{"d_model": 160, "bias": "none", "steps": 8770}
MLP neurons of a small language model. Each row is named by its layer, matrix (up: input weights) and neuron, and shows model dimensions 16-79. Each number is 128 + 32 x the weight over its row's rms, rounded and kept within 0 to 255.
After each neuron's rows, "fires after" lists the tokens most often just before its 100 highest values on Wikipedia text that the model never trained on.

L4.up83 [ 74 141 140 119 116  98 142 132 118 134 116 122 136 115  84 125 113  74 138 125 138 139 118 151 151 169  92 111 211 179 117 155 102 155 165 129  99  48 138 171  72 132 157 115 100 127 102 134 158  96 156 134 112 127  87 126 163 154 113  68 175  69 101 163]
fires after: " ", " E", " the", " and", ",", " was"

L4.up33 [127 141 132 120 135 118  94 143 113 140 132 112 115 153 169 118 140 132 106 146 130 121 158  61 110  49 172 187  93 126 106 123 124 117 121 175 144 131  77 128 129  67  99 122 127 131 158 102 155 175  98 160 121  99 103  92 128  41 129 115 178 120 164 134]
fires after: ",", "s", " h"

L6.up555 [ 61  90  85 172 138 174 181  95  87 118  92 153 124  95  88  96  86 136 106 123 141 140 158  98 193 126 116 136 147 127 159  92 116 187 178 145 128  96 160 126  71 135 130 116 114 166 147 147  99 139 113  97 156 115  99  85 150 135 115 126 154 148 147 113]
fires after: "s", " S", " ex", " Ex", " as"

L6.up2 [147 115 180 164  99 130 104 169 118 142 162 143  90 122 146 155  99 121 129 184 140 105 123 105  97 118  79 132 106 157 115  92 125 113 123 102 116 158 132 174 106 144 137 191 149 173 177  74 145 182 142  52 110  97 131 145 168 116 170  66 133  99  87 144]
fires after: "ver", "e", "em", " An", "in", "us"

L6.up245 [113 169 148 152  71 140 128 119 134  95  59 147 118 127 122  95  92  61 141 135  93  92  75 136 102 151  96 129 144 142  92 158 105 108 115  96 122 104 147 163 114 147 120 196 168 168  90 130 147 141 195  49  88 167 117 191 155 165  57 104 119 138  86 135]
fires after: " re", " co", " dis", "o", "---|---|---|---|", " |"

L4.up610 [121 112  85 115 129 142 189 128 134  98 124 189 130  89 150 186  86  96 162 112 148 121 116  96  89 185 146 135 124 105 124 109  92  92  91 169 130 158 140 179 154 116  77 189 112 143 153 111  98 156 162  85 120 136  99  98 123 214 104 135  85  93  82 110]
fires after: " ex", " co", "|", "---|---|---|---|", "|---|---|", "cc"

L4.up457 [106 143  86  72  93 109 116 131 146 155  87 157 133 138 147  98 120 147 152 138 168 100 115 115 130 141 105 185  81  96 173 121 114  93 116 112  99 171  96 191 174  79  88 103 144 133 148 153  91 154  76 139 137 117  81 119 117 171 152 125 144 140  56 208]
fires after: " ", "com", "im", "s", " dis", " Ar"

L4.up132 [107 109 161  88 157 132 183 108 167 106 130 133 143 142  91 122  94 136 104  64 109  98 138 156 108 157 153 142 139 146 180 163 106 137 200  71 147 136  78 190 116 119 130 145 126 111 111 138 159 175 111 122 109 111 175  79 123  93  91 141 128 102 158  72]
fires after: " in", " as", " at", " con"

L6.up25 [ 52 123 147 144 136 132 151 155  74 122 135 109 158 153 156 103 116 132 121  73  98 121 139  97 106 175 147 132 112 122 109 107 127 131 152  72  97 130 124 207  87 102 118 138 103 116 129 104  75  94 100 191 149 124  93 189 126  95 145  96 180 146 111 185]
fires after: " ", "s", "c", " ex", " at", " con"

L6.up346 [ 77 129 118  76 179 126 157 114  97 134 141  91 145 178 104 101 157 152 162 141 136 118 127 168 129 139 132 139 125 143 179 139 115 150 132 111 132 155 120 151 165 160 154 116 192 135 133 152 106 104 113 108 112 135 174 121 162  91 180 125 106 158  75 156]
fires after: "s", " ", " more", " w", " of"

L2.up209 [147 129 129  43 153 130 157  84  84 127 142 134 123 167  76  68 148  72 108 108 146 172 146  83 117 106 132 121 108 121 153 149 125 119 138 109 158 127 214 158  96 177  90 140 137  80 126 102 130 171 124  86 117 154 184 103 121 109  75 110 128 135 104 128]
fires after: " (", " \"", "\n", " "

L4.up466 [ 93 127  93 151 169 146 121 210 159 135 144  93  99  98 113 116 113 122 172  90 109 112  99 145 159 126 182 105 145 133  96 162  60 144 159 113  81 121 120 188  89 142  66 148  98 132 149 142  68 131 126 161 105 115 156 161 147 175 211  81 162 131 130 149]
fires after: " ", " ("

L6.up71 [155  58 105 152  84  72  87  83  96 119 174 146 117 126 106 139  98  95 143  95 166 158 138 133 148 155 169 143 181 145  94 150 142 160 150 141 159 134 138 138 170  31  50 171  58 198 140 120 116 128 104 114 168 148  89 150  94 148 119  99 174  87 130 124]
fires after: " ", " has", " con", " as", " dis", " in"

L6.up301 [ 94 148  83 196 119 168 116 136 100 143  79 166  73 152 126 174 102 176 133 116 136  87 174 121 189 130 122 160 157 142 105 102 155 158 167  96 116 162  77 121  99 128  52 103 103  84 164 148 128 123 108 162 133 125 132 116 119 115 105 171 151 202 164 118]
fires after: " S", "s", "S", " W"

L4.up611 [126 120 123 143 151 166 143 148  88 165  78  88 122 118  35 104 103 158 174 148 140 122 120 134 164 123 123 107 103 109 145 136  60 165 154 148 153 111 144 160 141 121  36 153 121 134  80 125 113 135 157 145  71  60 123 113 153  74 196 102 172 100  65 166]
fires after: " ", "ing", " under", " (", " hold"

L6.up282 [111 112 147  81 135  98 157 102 179 173  85 134 104 104 145 112 120  97 183 122 133 168 114  88 140 131 123 139 134 168 137  74  97 126 158 153  61 145 120 157 122  98 131 121 109 145  99 168 111  79 114 122 150 150 140 123 113 181 130  64 168 146  81 183]
fires after: " ", " in", "s", "ru"

L6.up241 [ 88 137  63 160  73 121 159 182 122  90  88 118 165 124  73  73 147 104 142 143 101  93 133 140 166 110 109 157 162 111 190 154 113 142 105 121 156 156  90  90 149 119 170 114 125 203  92  63 104 130 128 125 149 151 114 109  99 172 180 104 157 181 112 120]
fires after: " de", " Har", " of", " at", "b", " Cor"

L6.up56 [105 132  96 135 172  96 163 161 137  46 154  98 154 167  74  70  95  69 160 134 120 127 120  95 159 212 161  82 100 128 211 124 168 202 115 117 133 112 179 158 134 105 154 154 109 143 191 128 103 144 125 158 119 118 146 177 108 108 148  72 158  87  98 144]
fires after: " ", " in", "st", "s", " con"

L6.up198 [122 109 189 171 112 156 151  97 130 172  98 147  78 104 132 169 152 107 160 123 108 141 115 230 101 163  63 147 131 121 156 112 112 151 110 191  90 199 164 146 116 138 120 110 191 149  86  79 105 164 133 172 119 122 167 163 113 139 108 131 122 131  91  78]
fires after: "s", " S", "S", " the", " a", " sp"

L4.up384 [124 114  81 125 136  93 147 152  91 129 175  97 130  94 160 114 103 115 188 162 118 131  82 140 107 152 113 179 155 148 157 106 126 147 116 136 146 110 137 159 162 117 144 149  48 178 146 119 134 215  76  64 150  99  97 110 137  99 131 120 170 141  98 167]
fires after: " con", "c", "n", " in", "ci"

L4.up38 [168  95 136  71 151 118 170 137  95 107  99  69 118 115 155  85 117 109 163 134  80 195  81 149 124 134 120 107  66 196 101 152 148  99 113 103 149 146 124 105 108 103 124 134 164  97 123 159 151 123  44 117 113 116 206 107  85 147 110 125 196 123 135 169]
fires after: " ", " (", " in", " de", " re"

L4.up470 [167 122 138 154  70 134 129 131  92 132  82 105  98 178  74 189 129 163  91 157 139 135 168 151  92 129  89 170 149 197  62 171 125 143 139 140 153  96 166 129  75 170  92 146 104 103 135  81 119 135 136 187 152 129 106  93 143 106  81  74 153 156 165  99]
fires after: "s", "d", "ity", "n", "v", "ck"

L6.up158 [168 111 147 155 152 163 168 116 162 164 148  54  65 162 125 152 113 142 153 133 146 130 173 160 130 120 135  96 124 163 119 167 201 121 142 110 188 113 145  44  87 180  43 186 162 148 130 101 168 100 135 162 165 131 128 133  79 115  76 154 143  26 118 122]
fires after: "d", "ed", "n", " second", "th"

L4.up343 [103  91 150 116  88 127  92 137 155 149 151 128 126 139 146  26 160 103 162  68 157 147 110  82 174  93 106 123 142 102 102 136 162 136  60  70 120 142 123  82 124  94 116 148 147 135 175 113 120 156 103 126 126 107 109 142 152 131  56 115 117 175  96 128]
fires after: "\n"

L6.up342 [117 103 111 160 118  72 136 124  94  87 168 108 209 119 141  82 155 131 125 160 137 123 145 134 146 134 153 201 165  86  80 133 117  68 189 150 116  87 152 129 107  70 104  98 137 143 145 129 174  99 105 152 117 118 112  64 158  77 152  80 182 155 126 154]
fires after: " P", "re", "p", "co", "s", " comp"

L6.up527 [143  89 114 125 128 156 158 114 142 116 186 109  81  91 161 121 102 113 147 146 112  68  92  94  99 176  80 132 132 143 156 154 142  98  94 125  67  98 125  89 124 163 141 131 146 143 246  93 127 190 150 133 189 159 146  88  81 142 113 119 120 143 169 134]
fires after: "mp", " C", "el", "y", " ma", "hi"

L6.up57 [ 88 120  95  90 155 140 166 179 146 100 151 136 101 147 103 124 157 114 163  94 168 152 110 180 142  84  96 106 157 149 123 132 158  85  86 140 134 131  97 152 111 189 148 164 132 131 128 128  94 122 112 138  70 129 150  90 121  67  83 133 162 146  69 180]
fires after: " F", " the", " on", "ed", " located", "il"

L2.up472 [ 78 170 127 125 120 155  57 167 120  77 103  77 160 137 165 168 150  82 215 129 180 178 108 109 188 137  81 109 185 111  63 156 114 123 112  98 158 166  95  70 130 151 135 105 168 161  99 151 135 169 195 167 154  82 134 108 188 136  75 105 142  84 148 134]
fires after: "\n", " (", "S", "A", " U"

L6.up458 [ 83  69  90  93 115  88 105  96 109  65  90 156 136 210  64  92 132  77 198 137 191 119 170 164 108  88 170 139  91 180 145 147  72 130 162 173 195 177  91 169 128 150 172 158 111 159 106 111 159 174 115 146 137  87 133 126 140 111 119 144 130 140 119 103]
fires after: " of", " with", " \"", " at", " in", " for"

L6.up268 [202  99  93  94 160 158 123 110 140  77 141 140 166 179 161 127  99 115 116 151 128 160 110 146 139 132 114 117 145 138 134 112 126 171 153 107 187 105 118 191 110 133 119  79  84 127 205 140 113 121 109 136 111  86 136 123 108 118 141 166 143 139  88 141]
fires after: " ", "D", " de", "s", " st", "al"

L6.up145 [136 186 126 144 138 115 107 149 124 133 113 125 129 152 100 140 193 100  99 154 184 117 126  64 138 145 140 158 106  99  59 152 145  67 141 176 152 135  62 120 165 142 140 133 151  78  57 103 113 118 120 149 140 107 110 151 151 119 100 111 112 154 104 135]
fires after: " |", "s"

L6.up335 [ 97 124 118  48 174 146  72 130 135 105  98 148 174 104  96 104 116 144 117 147 111 148 158 188 147 137 159 127 185 127 173 142 136 162 119 152  95 125 118 146 107 120 112 128 214 155 134 156  59 139 100 151 184 131  74 109 127 158 148 118 158 136 104 145]
fires after: "s", " ", "th", " ch", "ar", " M"

L4.up524 [118 161 111 105 182 150 190 153  76 117 109 117 118 179  79 129 158 106 114 148 137 144 138 111 164  47 177 138  78 148  93 115  90 125 108  50 113  94 100 133 139  95  90 164 149 139 103 148  47 147 180 134 136 119 179 166 129 137 218  52 111 136 100 114]
fires after: " (", " \"", "-", " ", "\n"

L6.up168 [141 105 106 138 128 112 164  62 152 177 133 130 159 138 123 147 168  82 141 174 136 123 152 125 135 155 136  83  92 102 165 150 126 118 146 161 174 136 125 133 171  58 107 114  89 114 147  78 133 136 125 144 120 148 111 155 163 189  65 100 139 103 181 188]
fires after: " con", " ", "te", " Ad"

L6.up513 [186 137 113 144 131 114 107 126 114 179 120 155 133 133 138  77 152 165 128 136 115 124 119 105 146 108 181 137 139  90 123 120  73  93 144  56 163 126  97 147 134 117 126 154 121 112 161 138  87 129  89 119 125  85 144 122 176 153 174  87 140 117  81 137]
fires after: " ", " C", " \"", " (", "s"

L4.up526 [113 136  96 122 143 133 146 140 109  97 173 108 163 124 159  82 187 150 100 158 176  74 174 136 164 153 102  73 120 140 121 152 117 133  83 157  94  74 120 190 134 145 185 182  47 150 113 120 108  70  95 116 102 123 120 166 120 141 118 117 127  98 106 132]
fires after: " the", " large", " was", " remain", " a", " collect"

L4.up245 [140 154 108  77 138 128 130 133 118 157 126 153 141 140 145  91 113 123 103 203 224 118 109 155 151 187 133 140 105 122 128 138  94 133 135 146 103 141 119 159 195 139 144  52 156 118 125 135 119 123 130 124 176  66 138 121 158 128  94 183 118 158 140 156]
fires after: "s", " Ar", "o", " United", " As", "A"

L4.up98 [ 91 125 110 126 145  96  83 157 102 155  65 126 115 143 155  81 146 129 128 197 134  95 112 135 168 128 127 152  96 126 121 145 125 130 123 112 158 139 123 108 139  86  99 130  96  86 152  80 141 164 110  99 135 126 133 185 118 134 203  46 230 130 112  96]
fires after: " was", ",", " He", " he", " is"